{"head_dim": 64, "activation": "tanh_gelu", "norm": "layernorm", "norm_place": "pre", "positions": "learned", "qk_norm": false, "bias": "all", "init_std_qkv": 0.0193, "beta2": 0.98, "weight_decay": 0.16, "warmup_steps": 285, "schedule": "wsd", "train_tokens": 1029000000, "steps": 7851}
MLP neurons of a small language model. Each row is named by its layer, matrix (up: input weights) and neuron, and shows model dimensions 0-191. Each number is 500 + 25 x the weight over its row's rms, rounded and kept within 0 to 999. Numbers have three digits each.
A block is one neuron, or neurons of one layer that tend to fire together. Before each block is what it responds to, as a language model described it from the Wikipedia text at the highest values.

Description: Table row separators
L6.up38:529519480496494515448507562498489483466531515453541521447470494501501486495525493483531516525472508512496528535538486503519501515535484543509476469504519501479530484524520501510527468482511557449497454476477453493488525519471537446499465499502529496466502498491486429496514512508494488480502514470473528470509509520471493520481481456506525476497462467487498490494513510486535540500493552501449510452479481511501517453482503488514485477457525466531487516551467480515482486483475478506517490495517446508468509510491487503471455544509508462533511529502464515492506538461460487475
L6.up1151:540574505522492498506484512503500478475489511498511520512479468493515494506481539489488477536548478488513539511486526470525485516475492471479504511471507498514509475507495482475480563514537510498521461495483541535516501503467570462527480515521468492514484492528500488487516495506489532532459474503503526520540560516535527527474461478511452544504513474508507456478483482483515501493493494507496515540507461442540474494508480459485498527512532488547505474538464496534501474510501513442526484496538547512495480445494473488552468493505567530506507493464510489495495458528510511434
L6.up1485:486534502529489534485467497498527505514484492439497501477491452501495482522476504518509510500501520494496473478491519512499485497480499469489548487521501492479474490499521476490496473529497542564464476517499455496482484507514497488518485531504557491486476539516540456497500482546505498491465479522469524444484506480510493539453483448484479521490497488480425452493484500492524507482524482501498493515503471487509516516509504473495518516515541471518525473539504435529507436470511504487489488588533528488493516498511478495507482506486499479499489512510485453495435479520518446442
L6.up1608:492537531506531532492490460497480495525478497496504470478496469494516456522483507515484487488473492506508491479468499475491529487547476502542548490496553475488466486486484475482470521513472550551497509480527500521565486453488538493498477487518459523524520541528518520500531513487514506518493501527499528502494556515455510509481506468533459473501495471535510492479453537469497478469546494493547508511551497497488509525483527454464519494469494467530499491546464498493530508492506536494494506502522522524503543458499564465516487499502481434490509520497537494471466495494518461516
L6.up1845:481538471509491558520504530458489495499493526517506474480484523474451463509484507523515478489483491521475467528504534491538483534513482490539495466519491496497463472485522473485517485483493526521528502503523471486479460525458479494529552518525505486531466531490519459459514511515496501507467486466476458496495498512448514467500509446495535467467494488493508477487465557473502486489501444481464544485502469522492533497475526535485510463498495442469472570499478476502464533545487531495502518476517509502510491553463493495504512479496479501505509513548492496543473488526557456488
L6.up2427:493498498500521495506505501481512489480511532482536518460508518472465495441499485481499501497484512505509519516500489473536491492479473472504511449520487512458482489529505483518497498484563556517507482499472484496472534506532522490530510502502487550455470504476521463511458504547477497546444497520470540500538524518521487524471534472502489545544476481490517503487506523512522509482518446513460513518528476532511515484465488487528475517474489519518554466546499473533528445471506458530504494526491504508484508511500472497480472524506489459509547523500531512495524496537520465481
L6.up2444:484524489520522472513538496511476489507501523495524491440477469513531468548480508503483477546446525520495491475515499505482520510479519495510489525494492484459498493523531494482461516490494513520492499454475488511484472485472509475550527495504477513482492494491482523469474503513517467510463509500496484512504538506504483529481492443557498501497514502525561495489499537501477489479473484523514530479511491512494494510470465470469504484461546530515524485522479480485510500512513545451543546533520502516512513471469512513496504511498512471527487514460526468491470512520508506471
L6.up2905:504527500489515458480526495481514509513475508485476539465502492506482498504491507509517515518509510508489491476484511489448486541503487527529501457519479514496464466506503473484461498515507523515516492455489475562491526510484519471523536483505512524445456481542483503484505475492504456478517546514463516471488527512506462512453495526477468529490502449504488526471464511503478498498517500513493512526531444466522463522465509467475493512495560508576514503556515490507500489495529541508489498502483527512494494455507490488486542476505538491506489508447502471470456488510558510465

Description: Year ending in dates
L6.up973:511519516483544555531493514509557441512481531458512521527504549516468486451510474510524475497553486486521506495510464455525474483527535486506502515498527508527526497475468458475472533474474493469491496500466517522538491473507499509526491452512542506461533547474510529460500499523529561551507524473480520520484495520523523489507494489497501505522494527515569499504478543480546530518495515470532498484459456510485501485439503502508493457487505524473487476506545467555484472456551481493470474502504485513471514492479499542509496476486499515491480514501530500546490527496527472489
L6.up1568:521494511484509504485474490527519464490522534453504554478484498493506509506500519460432473496532486512491497535468474452491484524488474474522542498529537489496510483507523479472464516500481524483507507482523459499520518452528531479539463515519547523470531455501494507501480513527513468488505506493506485498545502520474505515514506479500500537474515483545505508475501514510528482524473413530493517509517467514550474519446537434495506506448507509551486520528502447467496478471520532486466537511483499514497494498498427494462491485533522548548502530510500529485506494523525523511
L6.up1774:514530479510503499466493518484513472496489524467531516480497508500515502477555524500475459495494508489482498508518519500475465512492538530505526523511545469448519519481495462560537521512574511522498513453457505504493479445449546503524531480499514461529514491471494508518530511525522537501449537518525526492481509508542575508509519475495498512476488459519522477476481473523535508509510482530476496485499435467527491454444472488521492495472512479496513481515451526516522492479517506536475507505490486512473528547528470516518488502562481499528553528483500477529496497519471458494
L6.up2320:512545493494473497512485498501519461488425550457532483486509446474572489504473503480467485503502500514492511517512486495460496512481498451469528482504512487512519523491490463492457522496508473546517505443492536531509493505527552491509478502512524499485548493469498520509489502526501505481458550505457519488471496525519523491511499471496534526495477491542520533503484500471555505522521488479483498491508516495503489519454519478547524549457494476530519505498483484503487513486552502532546532498542514544504523537525525546487485480541527491535536519501492489468532484500496503498
L6.up2450:479527481510501493447503473469517500523460520468545467491497515475507498533512464519465453492499501535486531558533495510479503499512530494471520505555527527490511498507505448458484502481502528494488496491516497520508495482521549508495471511519491517531528472509498502491544498561526522445504506476510489476505535484489515518513470490496509525490468508539533540447512462507558513487499498514480536530500467493511503530490480459508524538494524499494521493528494488478488493504521498515501486518536496527475536476527482489495482490544505493525565493453513507498476462548496475503
L6.up2699:495473475519476525526475526482510468524487543519506520484481505509526488532497505492518459504501487485508502516524561481467468524525472496500516522513516522449496463465491436512523483501484474561479514477457508530488502531524548506515477561531499524491574485481480501487480499517498539480511546488464444476501507498529482527518550460476520545499525533469448545457516523460519503476494509511494529518529500471505497496475519494508524478496504487496477504529503497524466497477499518479513459522490472511527522564469529511496462497554498517497510517446502446498526519492512482532
L6.up2708:525493495507489534545462519499513439473442524524513524496466508481520476492501499453475500500533487516478471503490533473501492486522506516474475549521530515483513493524487480512518584528493480484514423525468485507484532465487556471506475547505504522492554523456474508488486477489542481519444488495487490499438501490567510468520487488501503516484507473520469477491505523497551516537520507501520520457531491478505526471487521495515523512504526459486460546529505506480488543528542581524519467523478478507476488517459552528528484509546504469534488521502515486502473488481484456477
L6.up3056:518545472493476530495483461520531460496499496476520539492483481490520503461503514471485479505510476505515531490493470455474461523505489464483519526516529525497483497482487484523499562466507480536524470450467509466479508496498562500514488514518482498492507530460513504454451481528497551470493503487434462465480523514532505543517474494493510525508481480509520504506478521455522503502485506519425518508457440516520482490475516506516487526479510499520463460493537466522476497465524526487513552512473502491485523522494537502473493485500480512510508543494467474552506457498511547458

Description: Word-continuation fragments
L6.up22:471489524499487512499503463507470483482499511515494531464484519509519489488471507504548482512514455533480536526502478503521470509504424456497495512539504497551487497470470487530495525479507537531450514493510503541523486473543548516528502500519498517469524538504488579481496510522491503483504507483504492485554516523473487490481502504512486488495511552537518544537525520507544486490476476468512527506517489485513490517511520473516496534505484522493480476528486478535518512514489521469530499498524512509524548498515486458481499496496523504497510520457517476515484471547542481509
L6.up318:496542514542505486495486513468447476465500547495509472485499526532524508505447491512478444467471490518502483484561482523451516544484473464495507527511491501517546473487477503499495530485526496506506475456445479578486471486526541447517506481515471474536500498493481536499513507496551532535497527549439483492514509492505505484493517519511550497475490509476529550481484490483486500491522485477479486519501546503534463488477475490520510533476529495504484503506514500506470502492525560514524484491518546509510548498490510495518441481483500486520525520442559524476494504525511473528
L6.up765:498441460503537531479477522503520454463516549444517495485524499452508513479487495460559491481487501496524534512474517478472494499488511475504510504519511497529506517496510481503485537468531553516524493460481438513502513449470552487530499464495533494470505504510516512485516506520488513523474459492510508529542502517513490497469551467532462496527475456492501520503496487510523461492488478482498512529491508482511453507473523519514501489482532463519488507555509504506494482481491532467522495501514485484505527529484448496529471502470482493498507501441480468478497458502537503466
L6.up1025:532504496512544494485486515469490477456480503510498523480503474515494501492439511515502453501476488487514454511518585485485488481541494505496499460499566454559527526517524494481525506507472535541466514533483499515494514541525504494505517518520486505497513497536494545486516521563470494495523498482551504486506546493440440525491501504490486531538501498535494525458516525514534521485470481475490509529507464475502530505505522476466460461482482494518480515469501525475502479484468505478499507549499521496518460482495499472484508530503520517474487503489440472497523503514519461521
L6.up2501:499472487515491503529503460484480512479519495482517498493468455475528475516458522549538480495491485502509486523513535479495532477513487463538469505543519505534497532511523468496506484522519521502557471499483495548534489455476500494492507510530490475466461501547533516498535524533494505494507498499501453481496538518492515509511485482507484478509517519510463524517539482486537470517512487491541508486558522458508536561470502532476531549506497501489519458495485502515524486534508497524549501564469561558488461489495510475519528478506480489479518513479535496476487465492516456496
L6.up2582:456516504503479461478521512464529485504476544517497529470500448499466489530477516535490476539447481492507522531502524528495468516504479493527503436487515506515506443486541493520496509470561523505443510481465520528491477477489561484534491445515528478458511483543512501471497517507439482532483494491491502496541502518424446488490446504484469517491453536492511504473466531508522468483480497517484495484488490525544496510480512496517502477485510504541508498451494485509496491509478498540532506485522523471495513517508432491496510499508461521510536517498486515556527480512489496496
L6.up2963:492522496505483441529465497487489474448428527491465518463476524496558476506487505471470490486520478542488512514518475552500500531534498445464571511496540515459531506450454485475525514511495505523521488503514511509560509483478537485512508472523487516510521495530487543489490526526520487463459525503477473513511505522501480525537465505523544517457521565481538535494507516492512515539479523491501529467524490490534524506455506502529519502520496525505497492524468455534459519504501500489521529487496479529506490523488513502517493477544496462502531519518548501517483461513480485521
L6.up3051:520470508488458502472448529470505479476492489500474546504462466496501500468520501431483497495493456484508527458500520511487477519536512481528518495568501508488505480467487501519511537514481516510499522491476494543453506493503547526484520501511537512510500449548516508479501535516493503516469489467513551511499531489483474511554527503494523480464491513524462520491549500493497505509468505481483487482538512476513501502508493495511454544479493451493506476528503461494514509533589500544490495486521536547521482521488453496518508496526455517467531538461492480498489464504500507507

Description: Word-start fragments ending in c
L3.up459:507512458507540518460552523505479460518490529529523509451493410470524489488478510488500458457515513488507510509481537471491471490498449475469515468524501496460498510529530481511501525466490526545508493492463532484513519542481511502504522518505535522509515504538511527509501493501454515502510487456507491476521521511411483499524473484472524494539475515467471487517513474534498509497481501505476468504518499501482493461508481541542513495489531454479563507478467512523489450477562484517491478545509529500506478480492525473486510512497470530484495460494476480515486483468521492476
L3.up761:475498504540481521513479468491502512483473503518557517471485483467512473512464508500487444490470497485500482525494499474496462517481489495509512488493502509540504486494477529539524507472483507526499458520483526495519483533487519511507506506524518514503500480489488523479512548531493546499485458513528504504516517487462508502534540448498503475511468565509502489456483522481504484524499493497512516480565525470493535472511461507477551530480494509500517486503521544504490495496523477517536531491506508515472541481500478436555557491497506504503498493500519471498498463510582505495
L3.up1771:493521510506502473506493493512558445489491518480503531484499452485563503498447490538492449483484527538495459460507523520514481529519499511502532476514499492496509477537566501478494531482496473517519462514553526470470495527499517503486498523501512510517498455503501498476496497516482543483517469491504515499495556496458487501487501480473502532478483514525521507519507521506473492481495525483487482472495547521525463458519447508489496508522553475539549475440506542531490504516514504523526490533480479497541441534462551478490507504501486486513498496515523517558525489504470496518
L3.up2512:506500508495515502480467503497524473466485506531550546478497467491507485497477525496534534446489493493485540532523521504485451513498455490478508468494546503495518503474518522531491496527489531480530475485482484453497516503495508488491528496531526486457526476493474480495519507510471449495501468484467551481506504499449491517504520500475506550525470535511456520488484496494519463503490531483473485492523506503509474478475499519524510485524508482488509485497456496484505502549533501524547494523499480482503540462495500492504514506492499513481532488476484511532499505513512496539

Description: Birth years, nationality adjectives
L3.up9:546460489490441508483495531466497513520467538517536532470476461457492439531515511498487440456532503529520509489501528500499489527519523495511450483551496483501505484494502477490488512517512514525467487479485523480516501520469503484500503500531516507496508531509498504456488516523475533511483527483513494476495495517485474489477543532475498459550486504497467483519496448530492534500530516489513473518529498512467512471519497526498500465481507529501538466507512539468515488503498508498514471501533535513509460522498538514522498481552464534549542517518501475502531512479497438460
L3.up150:534503463504475522526475547470527447527511516537504546493492481470476437509448489511460520468516513508504538496491475499525524481563561516489510480514502521499520484481501453498522484506523487482479495455473482475486482463484529531551525498515562533481530503521482475488498489505506514512492483468465508480472499527464469522545496499493499500503474549505515572488479487511576520489514507481479451502483505535513527474514529519500491521473453499519495462510512494454479473462488493498485518493459469479507488484499527528506470481515505525539527531491495522514454488509519463459
L3.up1349:513491505527474518489481537459546472463461522485506533496490467501490455472467495476476503478477497540512510467500541488498510509506491512510505515537498513525549465495457493491529484479521529498499533484473474471511513488465494486498498478539490520501494527507525472471513528525513543539501489478431502464471505488472477517522486513501507472497485513475494511456490511485534561517467498463482448525488507521503508453494472506543481505468484464518469487501480502508493488506527534527497506509484498490522466463494583501534477494528506495500495528500508478522536502546484437485
L3.up2451:518508460525518501494467507469548449503463526475501519485481482509480476488466506487491526462516499566482537508527482434528534546548506506502528496511531507470522474482482448532497523483482506507463464472526506516465416492428502500522477510540525494513519514508515508465496538493502536486498468490456517444490479510461527473541533469510504501480506512515473532515489496481533564488512547458501488548467450480519492479484520515499512474505472457518475458524477462488513461478464505560478484480497474503504539460480499528510480488485486478496517528481502455502519513543499484489

Description: Start of list or table rows
L9.up167:498557510549515493468494508497493483539469517529513503486497433506521525505463514503499535527449520504468476541504478483478492543500446475484547497509494473506478513491464501460517487508492525498522474449540497509513509504465507446532473440541499475538517509524486457480540511511490536501482537523491492472483543461478518567462485438496511521469514513532550468483503475529499523479513513498454542480477474534518507529507501486449504489487525507525488493504503495544514431495510543524469480515476512543491483467502432524517522538494534489482532520444500516463484528526523519504
L9.up637:522542494531513487502467482504491512482503502483514485465507480489520503530480526476509495518444493561489520529501474492481507520500449508484520486510490505514517497510503460497482502537548511490522501473496483529465493477474492405540517505540482487503507526520489496467496512493492482525485484525445497479518552525506562533491510441513521506490500485483549516508507506505548534467479508483459509487492474494524540498486473459511475519499505497539509499481491510501479477478465513502484481495491474482493532482516482484510512529447473501556493481459542494515501513536505503487

Description: Mid-word subword fragments
L9.up545:498512525496511494500472493443500476496488529510486591473475476518510505481490466561485518483431483537490465493511530456444500474507465467537482494504485520527475541468509484510521481526516522477506503511459488542504523503488526574504509539498556520495451531475501494494490501505539532458535457491500493504516505482443478503473488490534495507490524480493534544467499501504485487544501420500477519494484541494494497497485495520505482491531519535515565460517522542545518515527482505496512501511555506496509505529500458485499535524501488559525476491504475486521504458476510524501
L9.up1184:544479457511486472466492481487497482499458525504467502535460504499537494524502524514523495468483462537524494495493508459470489509541461436496504486513506514534539536461546526514544503503530505483530518500424458527476498520482510506497518491486541498492462525544492523489508549504507458520494445483461463495480513501469492515531501450523494494480480470527496513485513521501510507522449467454459486516535485461484525506481513495539479468529479503508505487487489472515473530543451546459515519492508531534502523494496539495494517516518491488557508508528511507511470490456511440475

Description: Mid-number token pieces
L9.up2029:499500488504470474510515498467476487460453529504524469481475523505517521441513477497525478515462498561521528485552519496461508506513446486497495492523516523510514491478473512521513501512515511518504496530524500503498445493490539490527530529502464445506571471464455466487538516500517523517456468485507505459515516546522495526513453502503479486477465537490452536489508512515485527520490504491499561494497496452471520467495487510496529493475486483508503541489465483517489494493503540506517467470506512512491542542463485483532470496475474492506494528477514539513485478514533484495
L9.up2105:503549516499495528513465472491501495433432501498501505509449514497495523523497518543479472499514494519501515512518477489498455540477494496502499519526485515508521500495456469538496520437497496521474449515521494510477499474499550502513524524534479500513575458433499506510493498523492505476515504468506474478526496544522487483499479549505525509458516484498486519459490476514486503491501500524484518494530481450526517490494515478505517515447508523518473479489516462522495491532524541499505494512540496535505525539517525498517509478524513471503523520492520531496487463536523510472

Description: Infinitive "to" after agents
L9.up1154:506507511513516518528473475472497509553499497500496486487466453497512484515496487542481513506494456504486502485538561521497515460466502515469485520516506493569511532505546482489473504504560509449493500520498500526498425484505496496519535532501518458536560508507522537489544526490492459490525465526499531534481546483486490490490467503558522481499493476462513511481490524489502513517490511477476477529505510501552474483486492484465518511501466492516456509462517502475533501437464514514500468495488476485523474467504456492503467502499482492538502526479524510515478434508517501473
L9.up3059:500520474539478547520488508493477454508507497484524551522445506519521474495519503525511493480483504486479527500524493493498501524514510493494498486492501520550514495507529500528532517494505479497532526510510505531493482470473480447535548562492485502518504501474502558506522476506494479508502428472487486505515501505541531504521500480555511503497507493475519507485535523512479497500523484523496491503507500478482508485494467455499463500546522484469490557503498500498521482521567495486536492530500532442540479516501512502495491499512530480512492542470504527493469451495509504480